Weights of a small GPT-style language model, trained from scratch on English Wikipedia: RMSNorm before each block, rotary positions.
MLP neurons of a small language model. Each row is named by its layer, matrix (down: output weights) and neuron, and shows model dimensions 0-63. Each number is 128 + 32 x the weight over its row's rms, rounded and kept within 0 to 255. A neuron's up and down rows have the sign that makes its largest values positive.
A block is one neuron, or neurons of one layer that tend to fire together. After each block is what it responds to, as a language model described it from the Wikipedia text at the highest values.

L5.down1157 [103 156 148 123 186  76 139 116  88 127 181 108 164  63  64  85 201 135 183 106 103  75 104 116 139 117 143  89 196 158 147  94 125 119  87 163 170 190 140 149 137 118 154 141 139 167 140 127 134 144 147  81 179 155  83  98  82 125 148 160 144 130 138 207]
L5.down1373 [158 106 165 197 101 132 165 116 167 153 124  82 141 147 130 101 152 162 157 135 126 115 120 151 111  96 135 116 150 130 105 150 165 112 132 154 101 131 122 117 115 142 141 126 110 104 123 155 116 132 156 154 133 160  75  44  89 150 115 146 129 132 110 122]
Responds to: Clause-linking "as" after commas. The word "as" (sometimes "provided", "something", "intent", "collaborating") opening a trailing clause after a comma or clause end, mostly "as well as" and "as the reason/as it".

L5.down1277 [120  74 135  90 105 126 108 149  73  79 106 180 121 100 111 130 145 126  88 157  89 159 158 172 120 132 121 185 125 137 134 158  78  90 132 163 105 134 106 176 113  68 129 141 138 110 177  97 116 100 106 122 147  77 156  96 162 161 115 156 169 194 119 148]
L5.down1651 [134 109 134  93 114 132 108 190  79 154 158  44  68 137 122 124  84 121 145 133 168 157 137 163 105 162 157 127 121 129 113  85 177 129 165 153 138  91  92  49 124 143 136 142 106 129 142 123 151  99 109  83  75 148 100 135 128 138 104 124 139  99 122 139]
Responds to: Mid-word continuation pieces. Fires on word pieces in the middle of longer words or names, such as par-c-els, ac-rob-at, Dun-fer-mline, and on the second word of set phrases like Rio de, along the.

L3.down212 [161 105 102 160 171 205 137 113 145 126 114 119 100  85  99 107 178 151 127 111 125  82 129 106 116 210 171 140  56  91 123  94  79  57  92 121 177 120 147 104 115 176 195 108 163 170 137 168 125  83 126  80 190 157 190 190 166 117 114  96 137 111 127 112]
L3.down1382 [130 155  94 143 120 184 154  93 165  92 132 130 132 167  69 162  92  82 130 163 102 139 119 129 140 170 166 175 115 121 126 135 145 117  46 114 134 153 119 107 119 173 116 117  76 140 157 119 163 138 118  77 141  90 130 123 142 144 131 100 128 122 148 101]
L3.down1615 [146 172  57 156 166 166 190 147 163 212 150 168 136 135 105 132 125 145 141 130  97 141 132 108  79 134  81 133  82 100 124 124 103 141  70 107 129 154 123 113 121 169 167 171 208 129 162 111  85 119 108  88 115 135  42  83  64 127 128 104 114 127  91 226]
L3.down1722 [131 104 157 125 129 169 101 126 123 109 136 185 157 177  94  90 135 120 145 123  85 129  76 128 101 135 127 159  88  74  90 155 157 106 149 224  71 159  95 101 127 168 144  92 116 154 160 151 131 118  98 122 111 145  83 129 163 151 136 117  99 146  98  94]
Responds to: Word start after punctuation. First word piece of a word attached directly to punctuation without a space: after quotes, dashes, slashes, brackets, line breaks (am in "amid, al in —along, in in /instruction).

L3.down426 [108 112 155 166 130 165 136 126 180  98 152  88  99  75 140 150 114 137 167  67 139 118 175  84 132  96 113 145 115 135 159 122 147 164 143 151 123 197 116 138 120 187 147 115 146 102  94 132 117 159 180 129 108 121 166 131 122 120 136 119 120 104 170 103]
L3.down774 [ 71 118 163 156 106 114  89  97 116 157 136  93 123  46 135 126 173 150 147 126 146 109 156 119 147 105 142 135 115 103 135  97  85 128 126 116 113  76 118 163 177 139 145 114 196 127  74 135 105 152  95 105 148  95 106 145 110 115 110 174 139 149  87 148]
L3.down910 [156 150 137 100 113  98 126 170 142  81 101 112 155 139 152 107 145 169 148 136  93 131  94 142  65 131 101 144 127 168 159 104 127 206 129 135 146  98 109 120  97 143 165 126 123 138 101 193 136 203 154 114 111  96 106  93  74  47 156 137 168 106 110 115]
L3.down1467 [121 157 163 100 134 128 106 104 145 202 125 129 115 115 128 130 102 141 158 124 149  73 166 130 118 167 140 150 156 115 149 115 125 140 159 187 143 170 147  42 122 106 134 136 123  94  95  69 156 102 191 100 115 100 149 122 149 155 140 112 156 105  97 171]
Responds to: Plural noun suffixes. Word-final plural or noun-forming endings that complete a split noun, like cast-les, photographer-s, screenwrit-ers, outsourc-ing, labor-atories.

L4.down301 [134 132  96 152 102 167 143 150 109  84 140 107 163 169 176 104 142 102  19 121 126 116  63 158  86 146 170  96  75 105 147 176 159  93 106 118 107 158 160 138 122  87 123 150 188 130  98 141 157 166  94  75 185 113 146  58 110 137 138 116 148 119  80 100]
L4.down552 [157 124 115 163 117 124 130  92 131 112 141 148 134 136 128 131 161  75 119 138 134 109 126 133 127 127  70 109 102 123 106  82  70  24 158 113 131 166 102  94 160 106  89 118 127 102 159 161 100 119 105 110 162 144 107 106 125  76 142 130 120 146 110 170]
L4.down574 [153 157 112 177 102 189  84  76 106 118 100  88 182 164  40 175 172 130 153 104 193 120 145 125  72 124  99 160 129  99 104 123  89 144 171 115  46 171 155  76 172  81 110 157 176 101 151 154 109  99  85  82  98 173 135 150 171  45  76 154 159 136 155  71]
L4.down600 [164 146 149 121 143 108 137 133 131 134 142 163 109 132 130 140  99 131  75 150 109  86 130 107 120 145  99 140 117 113 123 109  81 122  90 127 107 160 123 141 108 128 126  72 107 161 107 114 125 131 212 101 169 108 111  83 120 129 121 122 170 147 135 131]
L4.down614 [ 79 147  72  85 108 137 139 113 145 186 150 134 128  96 113 148 182 108 139 124 173 155 158 138  94 119 103  96 172 163 113  80 150 104  99 126 118 157 127 145 128 178 187  80 155  63 149 199 150 111  92  93 110 117 142  76  98 122 110 162 124 157 143 114]
L4.down1226 [101 178 193 111 178 117 167 105 135 152 128 159 128 192 145 102 160 111 164  95 124 153 138 141  70 104 178  98 134 118 125 161 155  40 142 115 163 137 131 133  84 148 114  93 121 138 166 166 102 117 173 114 146 130 127 144 113 110 135 124 154 130 140 136]
L4.down1442 [ 95 101 150 135 137 100 167  70 125  95 175 146 164 141 148 142 116 118 116 170 123 137 102 100 152 143 114 122  86  81 114 219 131  77 151 149 121 152 114 189  98 135 144 100 105 126 155 128 107 158  80 174 168 132 152 152 103 119 127 156 187 161 132  83]
L4.down1454 [159 185  95 142 123 135 150 142  90 115 131 135 118 143  79 107  99 138 151 145 128 139 122 130  57 106 107 178 129 109 156 141 153 159 132 130 132 110 118 163 135  84 173  94 127 138 116 168 115 139 156 119 149  93  99 103 164 159 125  90 124 115 157 111]
Responds to: Word after a comma. The first word after a clause-ending comma in running prose, which opens the next clause or phrase: and, as, with, or, so.

L5.down154 [101 137 100  59 145 176  91 117 164 135 172  51 121 117 130 107 181 147 126  89 133 151 115  87 121 141  85 128 128 108  92 110 138 215 133  76 135 187 154 173 141 146 132 113 152 143 100 186 172  89 146 150  97  49 142 197  81 118 152  91 137 125 133 148]
L5.down1244 [ 65 113 126 160 125 156  79 139 181  66 125 138 149  92  85 148 100 137 120  92 106 104 122 129  66 107 133 128 120 110 195 118 158 204 114 109 130 157 140 141 130  66  84 172 179  80 111 122 124 194 223 109 131 131  77 116 185 113 137 140 157 111 148 140]
Responds to: Plural noun endings. Plural noun suffixes and plural nouns, often the last piece of a split word, plus linking is/was/are, e.g. slogans, suttas, screenwriters.

L4.down148 [113 146 131  97 165  81  59 138 123 124 147  92 119 130 129 130 109 103 177  63 100 124 118  64 100 125 118  71 127 126 140  76 162  90 178 141 217 181 150 169 113 100 150 108 137 114 138 168 136 126 121 165  88 123 158 143 111 124  99 111 164 137 144 150]
L4.down158 [195 113 114 179 149 113 162 126 210 145 135 115 133 108 131 113 176 127 162 176 115 135 148 136 105 167 210 126 145  87 149 113 116 158 121  69 133  93 135  71 113 135 122 162 129 106  99 189 162 144 176 152 193 162 125  81 135  96 120 139 192 173 134 138]
L4.down388 [110 103 110 142  93 171 110 140 100 143 108  97 137 127 160 164 180 140  93  56 132 126 128 106 193 138  99 135 146 194 158 117 158 106  76 140  95 109 112 143 127 108 117 124 167  89 109 173 190 143  60 147 134 148 103  95 139  27  78 168  85 109 143 165]
L4.down390 [ 58 145 153  97 183 146  91 137 156 137  65 152 147 125  97 170 154 130 162 165 104 141 180  71 139 197  95 164 106 121 152  73 153 143 126  92 188 135 129 160 123 140 126  93  93 138 138 157 139 137 153 136 174  73  88 129  68 117  97 123 120 176 147 151]
L4.down688 [115  78 185 139 149 152 148 109 150 101 128  96 170  79 143 161 137 169 114 138 121 182  53 156 140 134 110 133 192 122 131 148 192 152 163 107 118 117 133 123 117 149 192 135 163 171 187 135 132 160 146 164  88 150  89 137 107 101 152 176 101 153 163 120]
L4.down1469 [140 138 187  97  94 154 128  96 128 166  72 185 114 122  75 132 127  96  98 158 120 128 161 133 127 201 106 161 160 107  94 154 137  82 130 190 122  96 101  95 158 138 120 103 120 131 142 114 112  85 106 121  90  98 111 113 140 143  76 151 179  96 146 124]
L4.down1519 [138 119 149 112 125 128 159 153 163 144 121 154 115 149 150  99 161 117 101 111 116 108  71  75 146 153 104 180 110 130 148 106 170 110 122 144 118 101  45 101 142 137 123 151 115  98  61 139 150 128 170 149  91 193 154 148 149 138 139  93 125  71  94 188]
L4.down1656 [134 118 107 102 132 134 115 118 132 105 138 146  73 133  83 143 160 127  65 189 124  97 146 132  89 101 141 192 146 163 118 116 116 161 123  89  50  95 178 152  97  71 112 164 191 154  92 131 100  74 143 150 141 180 127 121 181 102 127 120 110 145 106  89]
Responds to: Mid-word name continuations. Word-piece tokens continuing a capitalized name or word already begun, e.g. Mat-th-ias, Ghost-b-usters, Feldkir-ch, Bubble Bob-ble, often in lists or tables.

L4.down41 [124 142 191 148 115 171 164 164 108 148 160  73 146 163  87 153  86 146 105 141 126 154 125 113 135 121 120  80  96 165 206 109 180 118 102 198 166 137  78 178 165  70 105 104 135 108 130 195 152 120 168 133 142 151 134 138  93 152 101 114 160 156 137 136]
L4.down95 [201 138 151 134  93 106 143 137 150 103 139  88 142 103 163 110 117 161 158 137 115  64 157  97 171 139 126 141 120 156 142 134 176 132 147 132 135 159 150 136  41 131 140 108 154 127  83  91 244 168 158  88 103  96 143 117  73 176 112 161 139 120 126 104]
L4.down239 [139  98 163  38 140 183 123 196 110 139 129  91  98 104  72 189  99 136 126 123 128 149 175 100  74 138 100  78  55 109 135 127 157 156 120 138 123  70 126 166 132 142 147 219 155 100 120  89  94 180 119 143 177 101 105 159 104  88  69 208 121 161 137 160]
L4.down258 [152 149 196 179 183 142 103 175 116 154 111  90 166 132 114 169  96  97 151 126 132 140 148 126  98 137 134 147 158 134 147 106 138 168 120 124 105 125  96 111  90 178 169 179 156 151 125 123  68 152 162 138 146 175 102 137 126 113 116 131 152 122  79 108]
L4.down414 [100 122 201 143 118  76 125 161  87 162 145  93 131  78  48 129 163 123 116 160 102 123 135 116  91  82 111 191 147 176 182 157 144 151 130 135 146 123 106 118 141 100 174 157 143 124  99 101 155 174 129 131 145 130 164 215  76 176  93 129 144 102 137  88]
L4.down430 [106 144 125 162 152 146 128 150 201 101 173  90 131  85 105 146  75 148 177  50 124 149 163 105 122 128  92  86 113 185 190 133 156 157  97 127 137 168 126 152 112 197 153  93 154 114  63 166 151 148 134 102  91 125 141 126 108 113 160 102 151  99 139 148]
L4.down1009 [ 99  92  98  77 137 204 154 151 137 130 129  75 185 117  74 141 129 172 166  90 113 173 148 147  82 161  90  89  95 133 192 152 137 165 133 150 163 138 120 149 112 128 163 182 209 135  78 132  98 120  98  64 159 120 134  94 126  64 117 142 142  84 122 125]
L4.down1690 [109 144 129 140  89 153  90  99 140 129 158 138 114 142 148  87 146 170  90  78 146 139 160 151 158 131 170 111 129 137  95 150 178 149 138 116 140 209 120 167 121 146  70 201 151  97 116 124  86  82 122 162 165 117  66 155 105 127 109  91 152 142 129 159]
Responds to: Noun heads after articles. Head-noun tokens or final plural word pieces that complete a noun, often right after a or an and before of/in, e.g. account, version, explos-ions.

L3.down195 [173 107 127  85 105 126 106 103  77 120 152 205 109 155  77 112 113 114 147  97 177 117 124 149 174 131 192 198 139 144 212  68 169 183 105 123  74  99 161 153  91 185 123 129 116  92 107  98 130 125 154 149 142 104 195 191 183 117 142 171 107 149 123  76]
L3.down534 [ 97 192  93 132 110 129 148  89  80 137 193 145 134 130 146  97 156 142  18 173 123  96 119 115 143  79 164 183 132 114 125  72 129 170 145 171 109 108 119 136 134 115  95 171 127 135 156 116 152 148  79 174 158 110 112 133 132  93 119 157 120 152 128 108]
L3.down802 [138 116 102  85 160 163 176 141 119 157  86  79 123 157 127  94 153  84 105 175 192 165 119 130  93 143 124 115 122 128  88 120 170 134  83 147 177 111 149 116  85 102 158 116  92  95 170 106 174 189 109 104 124 110 119 126 135 174 108 169 150 132 156 108]
L3.down1702 [137 165  77 168 179 163 110  94 122 139 116 165 184  80 113  91 135 126  65 159  79  88 127 195 145  87 130 171 120  64 161 119 140  91 112 126 180 164 127 107 161 176 191 149 173 125 107 102 166 148 132 102 124 186 205 139 116 113 134 105 160 159 120 103]
Responds to: Inside proper names. Second word piece right after a name's capital-letter opening, mostly foreign personal and place names, e.g. B-uika, Rab-at, Bl-aj, Sh-ou.